Weights of a small GPT-style language model, trained from scratch on English Wikipedia: 18.8M parameters, tied embeddings.
MLP neurons of a small language model. Each row is named by its layer, matrix (up: input weights) and neuron, and shows model dimensions 96-351. Each number is 500 + 40 x the weight over its row's rms, rounded and kept within 0 to 999. Numbers have three digits each.
After each neuron's rows, "fires on" lists the tokens most often at its 100 highest values on Wikipedia text that the model never trained on. A number after a token or word is its count.

L6.up176:480519465509479539518524496507475564513494512473501534512462481515534493531429530504464411514460500430384460495519510481514500491538506468475492538526417555427520501537503503456519472487555496571481482542538459536422560543472477536585508429479537572530556554434469496481463532491523477582570502429536515493486542515522528544456465513589473528547477508540540543465501511523469488452453400500444493489465531516483504543463485445460448526540485537490479517588486512496445506463497465469473367517537549540481527525531552500487511498464515536421487524507492512412452488571422542478492498510484494516520512535512603452542538455574569512551452452581551442514494573494464497446517542458569469456503464445501575476544504513588508504511481428540545542520524503523437483461546484
fires on: "s" 22, "ra" 16, "ju" 8, " " 7, "y" 6

L7.up207:493506506471560464475529407453518504568454517571562484536424524425448501478463521447505460505554509457510441478452464484505444513523470407530493486552479457452460525475561484498502529503508566543556449517505516468479535607517433531530558494452529514577427519546498501577495511505486495540498506544536534460440485502591510498588555582525432505513483547471506530480536541463544464509566519550477413448470487540523517453496582507464510545528535418548513494512472609532479525508485503451509408484536525542544478529445468503517495514452528530512449538441453468472470527460498463478535461528555545411547464552519554488502523462506532512539468511523544459541516589509443534495440529521467555578538498554471506503487502521483540455453487478502481534492536577459506475512531520
fires on: "it" 10, "th" 10, "ig" 10, "up" 9, "w" 8, "ha" 5

L6.up967:483561461478501491471553547546482495498509536492514479516466462456483562567490487559513501487420477552437424505460517522495437516415504462452568466514474530471511470449447524525476575481479481598546497505602414618505493507503456458433534552539480578515450538428504522472553432507544469524486535556475521504486510474493566565504521440516534482466481494466489477555538463527545503480535558522509487488512462507521562485507494450612423500540508497490544559502591566460483487511456467543444490495444538482495477537438564466505553509483470556466501430474510571484391521566547473527431466511510529545487491523541514525497502472503410514461511437554464492541523484393488460418478497520484516510447523522475451529511541579533513506484488482470491456497538543457529466544498506
fires on: "s" 21, " As" 11, "as" 7, "us" 6, "ning" 5, " P" 5

L3.up36:465534525546481532521521483514507469593543502483552522404479489576408396484518521474480481618481497454444469503499517493520438559476509470551454478509440505496461461531535484506512511487490528524499466560574440454464539534436545518479489531456491506540491470485549474500479510551505459613464489465552443515495493545465483494531507523508505504580485468522494487544449458525496565520501420505496505471471462521490484493533534464491444439503465428484513517568471596420490443493470450470528504492503544452438498528458505482478512515518478520449470517508507508453473498522466537576478465553491474414538412536617497384490535487553543480485490466510495366485504477471499542549530494535539527458510514488479502453495505483483486542505484472493611501524511524480524515551491544
fires on: "w" 41, "s" 35, "y" 10, "e" 7

L6.up472:485517496510472528474435539502532524582498570504543457520487457542494566469441542483464543507498459507433453536487509484437532534508539486493512473507518586470471439498514515535516530469401521566459452484535470516522508573547468547452478523491495435542537525455507466492531525542431434504550463423466596539448523481498630497549488435493458519464563512531566523472554504536503495535447544536489473500466493534454487413540516463518449492504423479503500509440505474465458460547509485498477459482508523445545485568453534470562525549518442572478486448477551565460448500457437502517476465504488459559459513488481484440496541541478531530496500453505527502511513477526485470514544558536513479505452471520488461472509495567585528515472519455512526502534539539472544426519464521
fires on: "s" 20, "ed" 16, "ant" 13, "ing" 9, "ce" 7, "ach" 7

L3.up513:484557427491505457493542531454461526441522516467502470546463476483531540474519500523520491439548530512557502501509538510503546494410539470557546452513518501492458498524420485565505471520538451534500492544485534551532528446430513428491523478568554488515552509534425556495444459488546438500526460548524563545488534467534580502524580481501520484460527480466486546549579511496500578527469552524467527507498467478482441521560467457461517514534516496526468482495457547474525499497505487518407563470451511457533492484474491509453489432501570456505453521528449540407492479494450531449487446427518553515512541506536518503501466469585468558505531455499537532468515562526463471523480576488496426537386450591517512540491469598482532514499478602506478430492485506479515539441544462
fires on: " |" 48, " vote" 13, " medal" 9, "," 7, " –" 6, " place" 6

L7.up639:484559487430507457515387454494514557523447482535437513540497502523542452526472508507458572499519499498491536455372518513484467499486602506494543487545540518482418513495496439535483469464409580485457487446504509517533496445584511467579531519484529499520544487470460467528455499536467486477600481506494572564435468525554554513530481497486477463486531493528530468430532478467509556522489601510523504537463427459470518417506545511525497430478549458552566508491532540483528535503474522472495492436527548480517506530498527431451456517502480517545536553440502521436484475513425540480498487428440516546435518507455500468505564501462468460462505571482506505515512464440527485498449495488529567460520537552544460523463484523438525548486600522468509497503463549544522499464555439
fires on: "unt" 22, "ur" 11, "un" 10, " four" 7, "en" 6, "per" 6

L7.up811:547499431507539465606486477435478523473478535490498448533421553480509533554490474515518471497500482501513553487547448459545498520474537534538591441591485555490519454460500552524560515534456493495467494480568470528533521491548556520506532584466550506585534514541513535565516487430530489495473532479539478581505482524515531512464569506476456424546503537492519487485554496447475489545472466458524530453520539578529451478465515489423507483541546454554469485410513478498515473459493521438501501421381489440447538458535444503502500547456454585485397499480497431476522485483483501428506511422473559559476528552432567535545598526468490521472511450522507492528548502492577536542494511535453512596440491493483492538548505524436529512513553502483517547456523530451541473511478482
fires on: " as" 37, "ed" 20, ":" 5, " was" 5, " of" 5, "d" 4

L6.up705:518488582477525560530572461506508459574532522587503475510449507533537474570503577471376518497494527532555497457529423451562442513500473479538495470607546457479469424553488501493534510469468547500467468468533502482542518529499542513485494490409488501553480515565487552482514570454487503438507551484579566509454504464493478555586494585468487523510507543479544428532491472450434516559463392535500506503459477554471535448470506556501520499481516517545525545497491528564436477512503505420499490477452516495499513489444501504525445486499466463514450477479518527506491530499458578468568473455485495455510498477561479489506548473511529533409427483516472458542423530511425517497485531512476541547519478506486525517580424514438549466436550376498554490448456500508486472547508489
fires on: "ly" 31, "w" 12, "ver" 8, "st" 6, " even" 6, "th" 6

L6.up917:507566457441555449499573484530516499543487506471501506493534499589424453429498453507477501441475445507445522550475510494545467534519512516496581472526478479477454417548425505488532570489522496499463482527471518583493522557528495515466512566518523533507514529500515492480524499505476523505554511489397460561563521492440546579476485548492521498448494484493493477511511493525503504546504567540482503452492466499503519475549571453512512517514543369510511573526524489473487416542523515486469536529477505519502472482494476417479510558553531489432517500495539504509419531475535563468485510503459479576518437541577518443522518512488477523466549458544505489586541497398568511495557522468537532569445477468410449493454382516502515515492524487480528512498522548501528527543457508
fires on: "s" 20, "\"" 15, "al" 8, "in" 6, "as" 6, "'" 6

L3.up209:443528455546515491501550501513466480572502507486536518472514555470512507478448503476530439473453452498545526434540460489414447508425559480560574515503497497490486458537452541498554571510484467543527554485514515571417516492491489603478553489522462552554438469571446535580555434495486468471506489510540539482492632538524481506473511509486478477523431512529530495439515557448557535488507488509486492447512468574491510480550540493504525471541484505519479605593571503469464517472465464513433421458468512577532439546470462548500486526453548480449472502514532520500480498450487520530444480509381511405555465531467566423491508469512585578474483489459483474456463518517469513463532460503528495539491498425514521527494495539468518511474518482542492467478518457459484538450498500
fires on: " p" 100

L7.up990:496516524526494469462539430486499547498529546514495479555499450468548527409509507489380495457453434511504517460472506519525504567520561510484484497567467495480398412536485516548514540466475556501516523428503442499492456529549481500634512526436556561559555502549505504638485536487509472525524554526517496565464509574516570502555530470524505442503487520474531491459533592447510533468501478529485480501489506542477476476510574468520514438509597544528528521418506500497429523517485507509517544493485478512542452508452453481483450538542508515528473546497540505542525458522520526573520452479427479528497480496547528454437560510522466517470409468459456512508500463476462535586549522502502511545533438510524415505515487452537536470466525523460495450439484511480516480509490430
fires on: "s" 44, "ur" 9, "un" 7, "ly" 6, "mo" 5, "ver" 4

L7.up1451:519501497491465531650510463500475573498530526524559521578573508483498495530508461470485566466414411495498503431480592444464529463498619468518520464573485497411512465525453498516442506522455498519489502505507499541480514556420371481506532466501544520564501486503453564476512474484526482485549488422499459523526495478568502473457517566514473479433523484521537480536455508484521497489518501549494428445490494496534455521479544452496562522459645513494479534484559438482486499531559528470468514448526423498547504493484463480508511472543479556515552506477501493448491493578545578509482449534512562504482462551541475479523558427442435524507585481538479485514545529485499591540565497497490531449482488455568479515545502514528561538457489523531527512522499561446443512571530460
fires on: " the" 22, "ra" 22, "te" 13, "min" 8, " a" 5, "ten" 4

L6.up515:506579478528460540477546523465483521501470510505502520501540576512408521559399466482517586456505487494450486491466503509511527475506518459491487484498483463491471485467476485558475432474462491500440501499628546453532511479521476529536496537548481482495536445499532476464510462545504542491502568456451535569598506506456509496508557491521466462528541523506559510534571477526453475542451522485483463537495456475443549521542559512518449538484481502557513512442518483462402429531540459479477450493441505499528482471517440435513496508538482575494457450453507522491470472487470504477512513524482546538471531469492482482537499501483517545491528496559456433458527507504529461473561458547513538521417601495518474444481499560556534478475522522523475479525601505451539426509528475
fires on: "ment" 15, "ia" 13, "s" 11, "w" 9, "y" 7, "ing" 6

L7.up1003:375572444484511455576497454440471481522489522525433511539525498468456513550530522546546499537506518592520529453465501539471497573442492560512511521466513471469486496443488483494539526492440504544486480462456502502501470488463544481511588520537491508527472500477470474567484455541521569554549578482469497488497466547518453542525535490487418512530452558520518479479536562536472475514539512495531509497452529493492501504541529487485546511540570466495426543514496472515492541525509575436534517513499553505576522385494536470512421488533580548477487461501498447453453488505489507466453501523504561517514414516408511523510531542514590453387503462433508502567521523434485636547513485511493463524507522530545563452513463433471553476420584497515483488526500518465507495477525445
fires on: " re" 26, " la" 12, "house" 11, " he" 6, " site" 6, "we" 4

L3.up858:505507449452550459485470441507438466543599489535469486544451520457462426500487535478509451479433427478508491463571514530442486530525537495524557485490494511502539486500490479499575539508498469517522587473468501532458497562508457513567471467462497480474496499582513517548534439460577470508548473543527483571461559530529507489531568471530458474503466532440427515451531577481504482511470517528552519509535503516480577436501485478493508435520520407518488478473502497542497558468447479504414524516409500468579464465553458458495508553502509520498493517457485576399477513509472539506498514498434586510453489586462499469537564469506462607514418478452514539457571554472459517378524531523510432533500512497548516497475559490439460520540504499535499553449542484470496511448550498
fires on: "-" 33, "|" 16, "---|---|---|---|" 12, " f" 10, " p" 9, " sp" 7

L3.up1277:498485486514556501541505531478478560508465513481528479507464499551448487438501472507510508441556483536506506505526503504477516479407491483499552415480572502490462456538449464469509479541530456606529468528489556510472508449484523572497537551549522483527434436546476557377514430495555509503504514463439516529480528524522489530488542490519458485499486460486505471583588486485537500476485566495553550451475478518458470517526415455448523580519534529499539465512504477437606474447456498530458536470525596538482454512531515453433454444496475527497417521607466510384510486498481553508518516503544549457542516472585554437524524466542538548494515423573494532493482558532483501509541536499482455510418460482513506527542471581471458492530530507490520503502495497504465539469514465
fires on: ":" 49, " career" 10, " medal" 9, " life" 7, " |" 6, "ation" 4

L6.up548:447508460515488463566493472503508462450497530532485517541440549525570539514497498514481511529481455455505522493495543420493476521525527508541589571514496466485512460552445565477518485490487477478470498486520414531494519461533540463475509533441564438491507410503413481510564445528426496459447540388452469526593482538511515565523613485444511451533471458605445514451514402485459540517474492506523534419471488577514498480513549528466505524529481513491528501518542467460504461493454481518514419496470556520513488504424511494481440505464491538455506468462561489494515433460505510420512502456452483551483519486465580520530546455548467501482574464536509505488544516546462570520565471524501505549521542457499469497488511490452487498547502445533559485585521572545455512516497502
fires on: " to" 38, "d" 12, "s" 10, "ed" 8, " of" 8, "g" 5

L3.up1435:479535495473406513603545512514487593507494517459540491524434465574530511446480463542538532446551517504471454512509517541481522510473497492565526377503518507477473505549457536496563458548508490524535474535420513524538496475457556531498473465541493464513487520553456479527502462524499552514509475525441516589507477520512521513498596505504524474515519494437494524528645508524509527494457499512450573428506496481438465507485460549470551567513441511514493444509466529479560416465415499473452479501494570565531407483544503491510430478498510420469409517524474491428484511497523583396426486467488522457582492527480526514539497512552518517489493506484469502471501513534476513512529552516498443488443426550515511512535545541451509491426482522518552504465485508491399517578534474
fires on: " life" 10, "nd" 10, "ography" 9, " career" 9, "et" 9, " place" 6

L6.up653:543505482481479535452454493481532591476485534509446525516558560506449490485495570469551490547500475585493536480568501452454474493523578512496525487561473463488443509525525534513547504547465545577527482523443537530529475495426522518458533476468447486494470526555493544468502398444465478496519479488548529583623540499493468469505537535564513516469470562449594490524468485487445504465457456561520524501460449526517469537539505410492518524449514426527453562468505523443459528536498547515493473410505535487504500459484474515487501504559504581476547458510523533426504488467560534518452504507475508568483500494562488497521524544489509494483524553543491461488501510512516502466523553455515469437477505482555489452485484527512533493464479515526515576507565471485546523556577485
fires on: "g" 21, "ill" 13, " the" 10, " a" 9, "s" 8, "view" 4

L7.up1190:483486467542498474553507391519490529429508549525462443563448461495473458493456497512484469482479480482530469478545457453606495457482544511507592524500469544476447478527464479499486502532416507518492451497438465571502482514523504528519513503533543553526553568577442509507500497497508500550574482443514526469512522508555488528491479557564522467525512587528549529468542498479472522450551559507495418453509448544516488450586445526453525566463437475521510507581566445540551439540499517525486458497546525547532543469488499456482511445513512538487450536479563496467515479467524554498497480475486547492508432569488505481515505452513528486487457415491533418414453622551462485427490549521517478538525455538526576484475548476491626491505558497527501595499526511502529465478588487
fires on: "an" 12, "ra" 12, " a" 12, "s" 11, "e" 11, "ta" 9

L3.up451:551529516534527555486456543451500507609505517481512547412541520527457458492470477509471430516499491477465501507439505495482496478501499474438507414529497505496475480556468500466472544514508528513559498567481512480395497510472485517480565539543508475510420529493521519433482544572470459575476471487444493506503548525475451499512447546471534511527472550473502526499498488523483520487490539463532532467516501492465443503577448447466461546559531572522515431586453553482492538513528511488501468475517527493490515579531500514503392422473511592451444536606432519449489497483531481593436481502542450412620425514560575416528542457507520504490497483561567479525518528484465556548534489501482509507509442444509513503543503522455491522514498482514531565431508492567435520526516418
fires on: "w" 29, "ir" 15, "e" 11, "t" 9, " /" 9